config.toml
hidden_size = 640
head_dim = 128
positions = "rope"
rope_theta = 10000.0
rope_fraction = 1.0
qk_norm = true
tie_word_embeddings = false
init_std_up = 0.0235
max_seq_len = 2048
dataset = "wikipedia_en"
MLP neurons of a small language model. Each row is named by its layer, matrix (gate and up: input weights; down: output weights) and neuron, and shows model dimensions 480-607. Each number is 500 + 50 x the weight over its row's rms, rounded and kept within 0 to 999. Numbers have three digits each. A neuron's up and down rows have the sign that makes its largest values positive.
Before each neuron's rows, "fires before" lists the tokens most often just after its 100 highest values on Wikipedia text that the model never trained on; "fires after" lists the tokens most often just before its 100 highest values on Wikipedia text that the model never trained on.

fires before: "0", ")", " 0", "1", " 1", " 2"
fires after: " /", " 0", " (", " 2", " 5", " 4"
L7.gate3:553551515581446516543499491440491532504524539455540546525455569336471456458521516498494449495572491481425529475557414471565532448485578400490501460489454475556464531537541475480391486468458533491493540457562566506497460452429476425485550520446505440597474523452494468570524531495557547518486374546602566396471531518453674460526470530458440461454531522495429498528506537477477610577526
L7.up3:573528531531515485529558467481551586608512506503521542488493458414463459492579528453563563476604515505455517461498390436580448509443547426467522506522542510538497486519525504474479473499523485557499609503652484468519512495484506448527622442400480422473467528477452462507548582466547506511565397645586637466486486504450566617588474503549440511419553551523468442488493563539507598566545
L7.down3:499432479395478454509525553569581619538575551583605529467485495531561536488591360461441474525568459639420479631480446519507491497549505616589525434547527538489592475532558444504520586556459488550439544584460444488440470546521483503548522494547477457522527518518533501456433368473530480530546420553502545455533513450466478542461490515551500526474647556542590524419461571509477486425428

fires before: "="
fires after: "\n\n"
L5.gate1064:479588526470483585496476444521534521423447549545467512524544455424487496430537507534514487521511610512550488532432514475594582372456457475527428491517517505388425482487526442490504457465524531559465596589540390541524448499456383518465514505386436547506434465503504597410553458509461547446449513571479451520523455592513457519486518470457465552472429591547503532505445520426440498476491
L5.up1064:524540462508527508531523539480502475437533472587535467521526410543526508484486552565546560444630472478505519527476529533503507499534505573462449474535402550521506554514477503540475415407492460584524425478535508446558501490463527551454546539544432514475519462460487452507543603439457563471526567373517462425527526440505607498463469486401493573500412437527542529515474550396486533484545
L5.down1064:485543555440526512419496557574515573631492519384551491499540441562556497563531537481471494505535465466478536509561515511459431431394547515417489455520564541566506448552455500459497482478352476475423397513511509615502518430500436532520489497532432411553540560514519468592496511456484483484474630378549457438415555555515523549524549470478392511555536518459487523455504457408495454518446

fires before: "-", "er"
fires after: "-", "|"
L8.gate1169:619411562586490554468459467569397519517493487515534466520488560443590553440519513548401510543517504556494440501506539496486424542458506544461472503592558518458550484555444475513490581463537617544523494529557458550476496547377502448403519530460484548469441486400541570584507563477353590474551395517530561592492497500544471471434540505510420562580489482463537464580525507449480536459538
L8.up1169:519498446471489482484519546537546491476378533395483537464533509510469538495461552483436562451491560540461599517614566523441624430460602488462545502562466499447494543519515461388535466493501559546598573584539406537438448515533506545517446555468438502450573499439485412437434533460524452551506479617574416478522511583507534477561540515450528511496491446534460427490546447495509548504390
L8.down1169:539552557576494503503492435507628460522448534502444553460561482453500690507490453488490399451387408450456544401559484643417464501531559439531504484542503522543425447490476506477518622536561467519519438487585569523400505531569494615574571471488451506493442536428481478498427543476518589496501482564488467516492600571457495493496466579475493497564474466443513471464456359540512544494476

fires before: ":", " |", "."
fires after: " |", "|", " of", " ("
L8.gate1589:453547462537385372388562509452488488592541482535505477545517531473491524483534475510507468616459476575525522444493408541423513532499492548542504443512506458555404536519449536527460400550493579359449524462517525605550525460528467523554543493484501404512457504534584461490511413513467556497488461527549611471503568545439536402496439528560478513505500545601437511456579482485513492536392
L8.up1589:524512530585491459558460522582590562475521512484442435536469527447527556497515529593518470582523467599548517431520539496407528481529526582392586455541541507594512477488448496509529551566573554549508499507553491535446501529567479519604524495515439555607525502537579486509603500481460451511455581496449568476438487565430469456437540555498541487574546664554476517524550498518573503470469
L8.down1589:552511556483472481523447543594571540526528481592490502481472506452514504506479445616470486537490580521510575481532440490515584556556560526544477492497513539486400544515408490477457561436531522529524495446545480462466526460453467602544556506509577515544450545487463511532609497466496525617389498506607553514504464441464449417436611505526511485490474569509518604497463429457431423550469

fires before: ",", " |", ".", "\n", ")"
fires after: ",", " 18", " February", " July", " Sep"
L8.gate1274:470509473544516458516497520526508560496453415434511584521579546508553629425517376521527516437519471539454425576527538552528533444565525564366592458551474472570456604424435447510548484584479513428494522477488393485562495510386544568628385583486553516522533519457503530532477437552488525511519421448531609598450506448549493457503568478421553485441495454502510606506552497497530478469401
L8.up1274:489526495475466514502593519542525561530488431515544538401488523605485500501547493504543522535472535447411477498468440534513402491452486473568475460517519518502514434567467463441496501447475500499435425394509497569492437549526534400444475453500593419577527516502428470529576551499470471501495571505427489518577525418592579497437548523495463540512506530598447460479517535549598436504521
L8.down1274:353533428629509540436575553535499534557454408539472525455495465538440400503540477537537517592520487522423505491558437484556592524523527603534568507537537529490461628519507496544454467473414510483480434475443415552539480490506629464465443487577483400466483523529557473459478525443448455446551488621503549492526479585459549520523456397596405518497400527567494466509458500429499515501495

fires before: "|"
fires after: "-"
L5.gate987:545414525571656489602608480520534496490468492461474517527476526551454512447492468462473517551541537491478505540558482524516554424511600436486496433545450473511500573480541489519501471456465452485482503514474483470483450546509529546448492519551481530427488490491527484473413438517526506465447545638598573539390496540421530442463493506517555498528491429397424504517585548425525534505453
L5.up987:523478449451524470501419489512524521493574525465479626502464584379493498388426524557538490480536497463544488458441483455503529497512501561512545581622522594526574546555492494509555465503513541495533560508472478436596471567390438492508560480520527543422467541582556508512533493534521463493556455579520481493428541538481444491541631500460531533541535553536475473560498501556452519451563
L5.down987:485464405624466519569469497358560478464538516521439554515426541431568469455618550508466543453525536449436476496496534477431545486467508556494528472465585571483565563528538495458428462558452441498514424512511496515547369487440391450571544534415507434380511515458535520505539582466533509481509520469593517456503599546540470512470603533403598589509575493614463440532561464481464535547607

fires before: ","
fires after: " April", " January", " December", " June", " August", " March"
L8.gate1618:534524530589480467477479465513465626437444501449539501461492406510606557461532502439499506548486493487431363485550546533496497480500526529509521493528520538566355560462465639469442504574514424556507515492518577511566515598481473517564537478486481559577457523447493439612617545485387521493421584513526532547516528515505501478570544532497437506494523514490539497507463429544477506499432
L8.up1618:471562521509474556404495416487491478513499445502463654433388486503494477501580452509511503636582485478490431547546487527468502493466470546366483446526492515528523502492605501539430456470554525572424490553485503501548481486515495546479594467453439510444535445539483499569553530545533525455490456538495511567612487455493571435490436571495454472514462507522493465455441384604544371494547
L8.down1618:513579521432451556447497553511457525532498500543506545526492545480404517457594473519532506439547544497510562516456424474520405517586515552456417539417558535480491560426604506508471605446523515472521501495539475481565534442495539538517492551624410507481506422556442382482528521684419481474448545566531536452408477481552538501467517487546538494459487548524542516519434507539483508570412

fires before: "-", ",", " living", " alone"
fires after: "-", "|", " all", " of", " had", " someone"
L8.gate670:473463531542494489501550534522530395467481515592505457638485541426493616487425547499514540495530506470483512588501443523505500560479472534456464465584495538541433456487621536539528429444483522416463543447418495498544502532457513432495548459545549485499524546496614534519559605500458491505508435478558436567530509582460476489461479530475525455568452523434435539558462489418430447519401
L8.up670:508495489502483525573563621433392545451508389407472538515549531550532518467468449430515566533471490370555484499529525554510434480500478512541450501550536621527583530566521546563496510514542449440495519555429506419531508460410450468522502461539465476583450527502615581515424462520483482433494518572525512463450498428516440498540478507576491522513490524487500416533493490475413502500399
L8.down670:554588471462530501534504446483500518348511461412488489575464538464503465490549439514472627580451588494487506577597506527500431488444469497547458522522542479497506447557491510490535435442521520481486485491513563413462486508519530475556515499525367554528513508493477441569549552611415502606468504438435496536634526546465539544476455534534511423358525469458455462456463455537479519494405

fires before: "=", "ort"
fires after: "\n\n", " Su", " su", "Career"
L7.gate1245:486537459569476548480394510511541493555586573533448499537525503472493449468418567523481437458476472442439506487472526548601530526522470500499520493520502473547550579513466549474417554533496547418394505517422521475484383544453550474478532526516428516496501588496504506530441475543592546510527472486587553610482426532409464559487470586452501586483552485485539477566504481484469508547542
L7.up1245:503441372475478480596569485512579486567469517512442525497433463508530451615499566521448513475556484459399484484573491509492553528491549508536511565562499512504419486523369500627504529465540561484515461597569523495530454514474420438535474519477513478470491492484520484433494501477432524484523493533560463551573535419453503550465440491537465433482502427607456515597579435518481510544430
L7.down1245:596498414497470480580564503415538452574523552493520496489497582539484531552401568510437478508447486506526531600470553482386514480502469536438520591605442526470540442648472499477547506446556548492504461595506469585505531495515530483453464551500584571465405524567421426497521446475495504561497539610546423471564451473473470551483550458527422598341538453620461557478534498499458471440570

fires before: " |", ",", "0", "f", "da", "."
fires after: " |", " $", "Qu", " can", " qu"
L8.gate1587:533442569561531491539505537516599507468513481539485536435434476559500579582434469532526471575594498463558523432450557498541473458662627506443506490509454472478461529496494450552491576540424471445472541469444504526599490525473429507501446456507526389553518440531526452549518559532529466532442530503451508551481436442471497521482610541514547568638492492536415492576569498512471532566497
L8.up1587:486523502462524546450492479649563472500528517597468473424523493446481490447490452449509579448476527529539479491545498498444451493479546537527416537527501555510600540470553490570461508522419604449437521485457564531609473521427487555487576427527593494505455500404534459523487554438489525537467504465462533379478482435499465525537646527464581539609555545526569570571464450458397522617533
L8.down1587:518547464479428516481518463415523486533564472562477524514606434502570425522485470450540518523513506427579495521601558485441560509513452484553478528494559454513480529467529492502449491524351586477460488488626495477535533400458566598474491527540571478510508462415482479456540558476459458498507445530514512486591405428553421518467537417480601495453554556563505518546526539498541510493558

fires before: ",", ")", ".", "or"
fires after: " April", " September", " July", " December", " August", " November"
L8.gate1523:552478494609456526415456419528474504566538546463575511513485497479527456479458519541477545506523501438551486480421508483346498575535533501488443556483467508462492527540463497594414514448555530517526508495530569464566526470561521487475584383469443531495585575474578473470527399461486433458564510482553568525528430475492510494489592571470470583515466543449509440550494390533520575429472
L8.up1523:438468538516479427497527470507556471470528506450485457428520505609493503506532621451415443448495541457628493446566581548437365480501513461430553633518483534488580580477423509579425498535487529421499520475527590514447524477457546565470415438523480501491521473531541399538451539532523555540438421507603481597403457438491557476521557480586374598484488545539560498456509515466510537488405
L8.down1523:450516467412493508399603461448444490548548565482560454463506504505468459560530467459509441509539505477567495547544512463505390577491634614473513432548522482432549517502480502434487561557583490526522516515472517458407566552518410459482483451441538492593391595475496443486467637535553540466478573437483591427424492504626563461470622454570525417495520515522530523405568389527452574544422

fires before: "-", "up"
fires after: "|", "-", " Runner", " named"
L5.gate430:499542485516460499435582468474538531526487462500569569617501531426546547466523536476524509575561503500546472501546510422456455454546506638614499559510482430414444559503564563537572478374491487521446492492557618479432632599507517454491446525517545487540518546482458492427516461566449421591463518522481485504514571481374554565464445543512484597501495541488499480435495477479605465406523
L5.up430:454566528547405475479530525427448559505528469475520520435437450432461486530549487447450436431479446512392542414470462581522432509457447526576506544580516488452514566516494459508524506485412427457463563465529491480492542538479451545553492481458476539481476510518486483470521469550551517634616477427584542552460544534477419447495517510495388485584515483449502416415426538547550440466532
L5.down430:561479408589460508510572478509497432512498497571630589577526482488671502602417514500417572453489515438523516503506540402464423495556495414468448447513540456415507514527570600530498546503532533378484519407616491550528563440525511468592370536525419524562542499485503484384485498435469455543492471463516528429533474522524459559504479504518496453404460484499502623569522464570426581397515

fires before: ",", ".", ":", "°", " ft"
fires after: " |", " ("
L8.gate981:528586564557467528470494558537469562441557499492492539413540548454510494525506535434464544570533507496500552518559472469487513537452510517499497401571457450525417626604461561519541604530470571529545476517507492533477515542474488564590554449499379547516377493360470521463519464516536464474519512604498553493497485543587532465479493533483439567565478648485564513544573416459487420427489
L8.up981:498547592501447483467475421455492552578409445543448620520567488489458482483521513585504518565654474423601428449568524466494513554538487556438505558580482498519525513535464525545552558460473581495476559547519532479545578533564548458484465488494629470438500487428510545470550445491535482551501428454434443414495562431593515448504466542523405593553559543505556616519416580432398459468522
L8.down981:465524507463474469593401517503496518414510482469467548496479550470482444505544433574515549444545587501438534488453552466414563472579593538431522496473517508515505571495439450544409566486424437478490435453510434527554449504519451469421465482506456553444511491489521461551492514525540437509515504507435576483524506531545560528508565557539519478454549486511533573430474520477438501470492

fires before: "-"
fires after: "|"
L5.gate698:613449532590527492488542432461489445447513561492504563476431504562461407441451402542395418450638462561560441451493495489512526530575563514519595514419408520559475498575547473532508491461442538491564498358702438550547469445514459508477549511471539544534473582477492397525526563573486483465526571479449532440362520447508462456464501473394459506589554564427561417557541571509503547488500
L5.up698:551444531548434544386496511519474430454503453505445454549422498526498549490431525492427416519453518508530429472536500474497521506561536499526454464519417437517463509540571504556396488422599543499452535479474504512443488526533467546573461511466473488481454508495588535537566531569481360575461480400450531522475576466459463426559507482432518488524527431523575520564474395488443513522505
L5.down698:415580464491519487454497493476526467443600476472488476538507563501469475499512506496469557479437518520576461491453464494532474426472485466468535500533477447459596565464521457636499481489553502513530538542493523536477488554492443460483534447518473511482475553506566438516510578519472417365457464520496420389428513567464425539561506505411621511492487512492431601460584500481445434445470

fires before: "\n", "  ", " 0", " ("
fires after: "  ", ")", " sale", " mi"
L5.gate328:428376508586492535465559522451496499463617507472468466577522437489458507473495574586577551491524487522516393464539468543524510449408561505471489519498524543562601467573550521505537449555437490461639486498565513371467481491389463450399427518501539424494540424583486473459595484548516464534537519541486547465512481529514490620486419526518568530457555440492488605548511453518452509482401
L5.up328:562540425545528393589398480461538569404533486556463427530507512463452490443519546414522549565543456565564499478492528449523491450517507476509469513547519463436532485481515482572519498584576480479459552470535497491466563460488537567517408503549536466509518511508542476508486431563399539505463491466459554479450501507513515489503426557485512506511536525495506482529499413528507505520525
L5.down328:479445404395474490491514438513473402599451363505532467499469515486432481513454481520447456408470493544518429554538475497451466458480497524462450504479545559396478434514393450493621534410403546481617510502585481461566448487558497536479464517506471488528460472474471446522461479471459514429474459498495570557372554531581485461393533494538535465485476462450627533413480452453562454462481

fires before: "\n", " 0", " 1"
fires after: "  ", " 0", " 1", " 2", " file"
L7.gate106:414512457447502564581428418520447453445450546527534488558557462463549548425539464518454537541571590500543498505507439439432444430474414428526530483564475425480550475452499557495592544477459548506471513508505477533554533470536411449447393548536501447504496454476538471484478485513516583624489476535526583470536436519481517519532545451573491509465532546547465480543459496470496468482508
L7.up106:598518452499596446457538537510420646509416494487482554404490528526495438521584528521504421452434579473451584498483590519439543545499487531519405582544526541558525469452528531531515458452546472514540616548465540425477503505470525495527371476533570481462552296513507455537435460507494414523490471509479504472499541475476528499409479434419449562541460481462499461535445482402455441507505
L7.down106:538391530420567467518473492519511526545492478390487525557553466549550531483541544495538485460523463560448542516490530449465470439430508508541493502610426505434515489634495490513451504478503516555507537496610512556477477448407394472538452530582406469529599452564498505557466548411491496481573476479591507544415409525468493467475504475475549498492507476467369574573561563476399527451530

fires before: "="
fires after: "\n\n", " Er", " Cra"
L5.gate1175:548471570488509513515408549488439440502436551370562488438448549436522503496551487470425474502515537487449423509560483467588439588460473482519486521551541493473465523484503525574472559459570493492536502578493527516455492526480496520590512491474483547525470394440543472516434501524432557479540532451515472522543504593495475564526547614450492558526529553522503528442543586422544556477504
L5.up1175:413586508540530569599455503470509528507524463469500530587514482559489537433519546602570603439442448458462364493599462398557477512466548541515454539436494499403506497521460426473485515456539468461519598515499460542467569557398574536510529505418420521528413441494485494576538480513546496538571493483476430528509435525521477554447475507504511471502572576531439436546470529491471524559491
L5.down1175:478449519522436435574530435462578555516466473561542546493551514446485494534462534512487560480481590515494557475531417538471448493477532592469586532476495501542414512484384531496553528539461489385485577494480548470568497422497543486497484567535576511506543420600471569490460588514505431474580506409495496466440484475564486584490465416367530519532494601534393532536497463539514440543488

fires before: ",", " is", " was", "."
fires after: " March", " December", " July", " August", " November", " April"
L7.gate423:501486532560415494515423441554467607525462451497507519514517500547469557502533506372500555427597534518429429494509552537569531451436513592488472487496530395449517524500506544522498489518496490604430607525624512518493568546495464401547620552591503445519520498511495462583553416499583519543526540504564523613456533517549504542536606538495491554513600516532488459486377451534499481459542
L7.up423:479501451468521430510491551499498502436511533526504540441438532465467570537544503405516499525580534567521561552554577551466461519540497498335495466464517500515493501507453576567409489517514510439460480605565509547451456562526535532564474557529324507505540481501598487582561476470553493591517446479579425528463544544533583523593476562546425541520534520539577440478392563523415500550549
L7.down423:466513554593539460516558534464459556420488483499542476462537528414501489520435450569489503471582515428485457455502549468458575550517493488414414470461515527486460492577540482539414542448491448542460533503505491590490528419595503431625566625555498494523440439462569503473488585537541555525520512492470525521476547531520521438455463530482465511526553439492554567422499478468392515552487

fires before: "="
fires after: "\n\n"
L7.gate1489:504551492495541421489477486450466441497510430503390504527517557449510472457477495534468387521551554548517468606502481471536411615436481597517474483615524473443559501600454536464474472550449574471481534538568446499581497444538548495528464476511502499525519521505480544555490470490529469524527506435519535576538535435592498485488506504437541476470502566471490620556493529471489546474449
L7.up1489:541510574480505463483442528386508532486560444484442616517556510560573492424398543415416527539557513539577502524510581527436536564454387538513514435421487526479583454649406487492548458445500552553582510479559548538522507475542411561473532482504463454518457512490601541535440456487530469473507461463465456566448583552406518471487503549480527528480509560562451540488489511485574547521459
L7.down1489:425486464367561539547520556458484463447505559384482387477575551495552547531422455473542425551487519524612526481458568452525468475471497609472377462531417554527486503445440495624507423475504455558546472438510507500535454439574561493475505441479491502531472553451549488511643490432410493403510514482429564550418486628481497451498445446472605444476575560565523402468552446530512432473412

fires before: "\n", "\n\n"
fires after: "=", " ="
L7.gate1147:536410495495520517473495482411470504452528583493484502513528480474538614554421468480474494477395527438536582508510549483510463533474469497508528412504503539525621610567569525422581511589524422415437490471527488508463569564567473461506614548494529488499471496565522482533561499586476551551533506506585609526517434468522473445500445471466510514444508504580567556427520454534539504509557
L7.up1147:565454503507511553380512497554533532555506607450518512594455502465419521549474578525425463554535491441608504477472508493480541410522556432523521502564472525568550513434492502586614569471614560497523492608566471494481519518449444555459436471495538561587525429562473476485420505523480515473446542503483549512512528479526382460549472456465483463485564489426455408558481486431487500538572
L7.down1147:489595507578413554517553555507502545583393577499453396465428518382528559500455428475461464445524527397481486622658554509476488514474507467480459477515491528548364609511509540583556492533552455549438556545636469419518550597526469606512473419549470598578466552473493551519626575408479595494332513421412525525541517522473429504564549504561593477479477490520543433525461416489357458501447

fires before: "\n", "  ", "\n\n", " 6"
fires after: "  ", ")", "%"
L5.gate1577:472442463519461525558529512451494529570484527515568584560532588491474528461543389507526468493509449504580552505475526549460466527476504472548473616488531480618464483553430498421496504523430485552395532426504445415529590449612536459576540468397448458548477550450464469553429457463502469432584554463537500531540436450495521416507587487468533507416459504476400512511489461430469453421521
L5.up1577:513453552535417537497585503487420480522534466522532623500469552419515477428508543566552552486532534517567496513495466495509583429557525512440440504448443438582479533485480490386482496491511532400540429545544444508457586507488486390531531476454547466442514505470544520523525507514506458475518516527532458475566406583465551526449459444394537492512497515379439433516525533554543431426531
L5.down1577:443481539470535564453532522538484490475457525445528524432521601533560505392502381552509455460449453520508460454443418437550500473470540440465565528549504491458529404409483455487562549432623516628430485523472502553456534536471521486499525407550481474480533500444519496469491510525441459458634569512459408476595390522454484391430493486492564589457423527572425567545503564515472474491579

fires before: " |", "ion", "ș", "ment", "=", "ent"
fires after: " |", "c", "inc"
L7.gate1425:538428507608539560488532465558591479431466526521439537461556556564423367493497451473475512477538376532505531518480518447517508470408472561486528491553455498495390463375423511512426414584478468437469494570595461492518437533524526443469523528529523426499399524477455475436469505416437586502476500404502531490474568621500576608466530512605593534499553508416527505472539477507561571513534
L7.up1425:475472502623467538528511444435491539510543538543572492498494462505441482457507440480523578490532494521546558569391481449605537436441526449431515542543481446448553505499489548536414426515518439387496485521631591477497488560528523513519437503568437529542478539516469572493557373518496490545489513454464470402550491515461539452479554432557524497495530538459534487475510482465599445518444
L7.down1425:573486514610524443446546495545453438520470537462442535497422576535506517555490473465481517547423520467400401564405504527526507562481508485512428468499553501486599469583556579558479524449547470531491523447541485452487569493540535453571481622561454444508556549518430441542498531470529463502518651486509478476501599479505386460374524534472458503498492464471454532511547538502528408457437